python train.py --norm_eps=1e-05 --qk_norm=false --bias="none" --extras=["capped logits"] --init_std_o=0.00739 --lr=0.00137 --beta2=0.95 --lr_head=0.00943
MLP neurons of a small language model. Each row is named by its layer, matrix (up: input weights) and neuron, and shows model dimensions 16-79. Each number is 128 + 32 x the weight over its row's rms, rounded and kept within 0 to 255.
After each neuron's rows, "fires in" lists the words (lower case) most often at its 100 highest values on Wikipedia text that the model never trained on. A number after a token or word is its count.

L3.up370 [154 177 120 184 159  79 136 146 158  70 103 171 168 115  65 105 141  79  80  51 136 146  79 124  73 143 100 169 149 179  93 131 131  80  77  90 135 102 138 121 118 163 118 149 168 118 149  69 125 149 143 128 112  45 164 146 108 128 104 185 137 160 146 122]
fires in: "is" 25, "was" 15, "a" 9, "also" 4, "known" 4, "bp" 4

L3.up985 [140  80 144 230 139  41 126 121 170 171 134 110  89 175  93 157 134 134  82 110 137 180 137 127 149 118  45 170 125 131 188  88 143 146  73  96 121 127 153 138 116 122 143 140 151  93 113  95 102 147 184 163 114 110 141 120 183 143 115 133 136 119 164 114]
fires in: "in" 39, "before" 11, "during" 7, "after" 7, "connell" 6, "as" 6

L3.up931 [ 73 133 147 143 118  86  88 185 123 109 137 123 172 183  94 132 133 121 116 103 106 155 104 190 133 145 133 174 103 119 132 119 152 179 134 137 212  87 193  95 157 188  71 143 174 133 128 124 169 172 118 137 124 141 141 127 133 104  96 121  61 147  81 196]
fires in: "he" 18, "w" 12, "n" 10, "was" 10, "a" 7, "had" 4

L3.up287 [ 79 211 157  98 118 106  86 133 148 132  89 163 169 119 196 121 168 119 124  42  73  99  98  86 105 164 158 168  78 219 119 199 123  92 171  96 153  56  95 135 174 141 133 122 132 125 130  82 177 130  74 138 131 131 120 105  91 104  93 134 113 125  98 141]
fires in: "to" 81, "a" 13

L6.up827 [120 149 107 162 139 115 155 184 177 132 151 109  73 143 132 111 139 134 113 118  87 101 121  78  94 133 102 146 127 133 189 109 114 136 129 125 168 115 126 131 142 167 149 136 135  91 122 166 166 146 190 108  82 133 135 200 177 175 121 177  60 127 130  84]
fires in: "of" 34, "the" 21, "called" 7, "for" 7

L3.up598 [ 90 180 145 146 115 121 123 164 112 160 185 156 124 161 101  45 106 105  95 203 108 128  92 101  64  79 161 129 141  93 102 133 117 133 187  90 167 118 107 116 165 124 147 131 154  46 111 141 149 170  62 149 102 126 136  97 137 152 110 106  48 116 131  78]
fires in: "on" 61, "according" 13

L3.up581 [118 208  75 108  76 108  82 102 129 105 113 138  72 106 190 149 171  68 133 124 107 148 133  83 109 143 112 131 112 124 122 106 154  86 106  96  90  77 131 156 122 147 196  92  88 122 128 110 124 114 103 150 106  95 125 157 111 120 158 134 105 163 137 165]
fires in: "to" 94

L3.up920 [146 139 211 146 102  55 138 146 118 141 153 101 149 151  93 116 140 172 136  77 100 147 194 118 105  53 133 113 113 144 199 116 188 115  91 129 137 117  82 122 114 158  93 159 116 152 159 111 156 128  88 142 131  98 118 101 123  84 163  76 108  51 101 185]
fires in: "their" 15, "her" 13, "had" 9, "his" 7, "posit" 5, "they" 4

L3.up288 [125 153  82 150 104 129 132  78 152 101 125 110 134 160 134 134 181 200 125  95 118  82 163 101 127 116 112 149  94  76 144 125 141  92 132 144 161  59  81 172 212  80 123 156 103  50 105 148 185 187  77 153 101 123 125 122 158  81 182 137 103 141 136 132]
fires in: "in" 33, "the" 29, "from" 20, "on" 6

L3.up865 [125 149 161 169  68 121 129 106 140 131 120 128 140  90 211 122 167 104 139 140 168 114  99  86 159  93 187 129  79 119  96 103 148  90  73 115 125 119 139 139 172 117 178 109  70 145  99  91 152 191  77 141 132 153 122 141 122 121 130  99 157  95 168  91]
fires in: "most" 23, "more" 15, "much" 8, "out" 8, "to" 8

L3.up845 [104 137 155 159  86  93 159 132 124 136 169 177 152 166 122 110 135 117 122 123 151 166 122  85  98  93 166 182  78  64 149  98 169  95  76 101 182 128 122 155 168 133 183  93 143 124 100 140 105 181 152 142 131 106 138 144 151  90 149  75 192 136 138 191]
fires in: "at" 36, "on" 14, "from" 6, "above" 5

L3.up62 [114 111 145 119 107  47 109 177 126 112 108 162  90  98 113 113 132 132 121 124 143 122  42  61  78 142 105 136  89 181 172 145 100 137 138 148 207  90  65 122 180 165 124  82  95  93  94 100 146 163 185 130 121 133 118 128  80 130 141 117 139 136 141 149]
fires in: "the" 36, "to" 17, "a" 10, "by" 7, "on" 6, "it" 4

L3.up844 [116 189 125 190 108  96 122 190 121  99 159 146  62  75 155 115 111 144 107  94 135 121 115 177  75  65 103 194 136 131 150 117  85 170  71   0 121 148 124 111 141 175 124 110  93 123 142 113 128 130 133  69 126 151 134 101 141 136 107 109 200 128 123 163]
fires in: "a" 78

L6.up664 [101 109 165 204 137  72 134 144 133  91 159  89 187 131 111  69  88 116  78 111 156 142  89 147  87 130  45 170 108 112 224 123  58 121 136 139 107 158 155 122 110  95 134 190 110 104 118 143 128 221 130  39  93 101 153 149 110 124  93 117 106  95 177 157]
fires in: "is" 30, "was" 23, "are" 6

L3.up271 [137 124 163 137 133 113 107 103 110  96 122 148 162 201 109  85 175  95 109  51 183 112 117 165 120  74 163 151  89  97 150  97 135 176 143 165 192 127  85  64 131 215  91 138 140 116 183 147 160 119  87 142  60 153 143 128 119 120 106 188  65 110  68 180]
fires in: "men" 16, "people" 15, "they" 10, "m" 9, "women" 5, "his" 5

L3.up383 [ 99 135 108 126 107 120 110 147 100  77 175  50 140 130 104  95 160 123 129 144 133 135 131 147 130  92  95 198  72 112 180  77  89 139 108 117 154 101 122 137 172 205 173  59  99  74  96 183 115 157 134 143 121 121 136 180 198 159  97 163 131 157 161  87]
fires in: "that" 22, "on" 18, "there" 16, "this" 15, "which" 8, "following" 7

L3.up956 [141 172 118 172 119  64 134 167 121 106 121 120  88 147  96 114 110 152  75 123 152 133 117 104 107 141  66 115  98 157 138 143 141 175  98 101 126  86 107 125 196 166 139 152 109 143 159  95 170 155 121 142 106 134 157  67 133 131 169 115  80 132 159 105]
fires in: "as" 48, "a" 29, "the" 13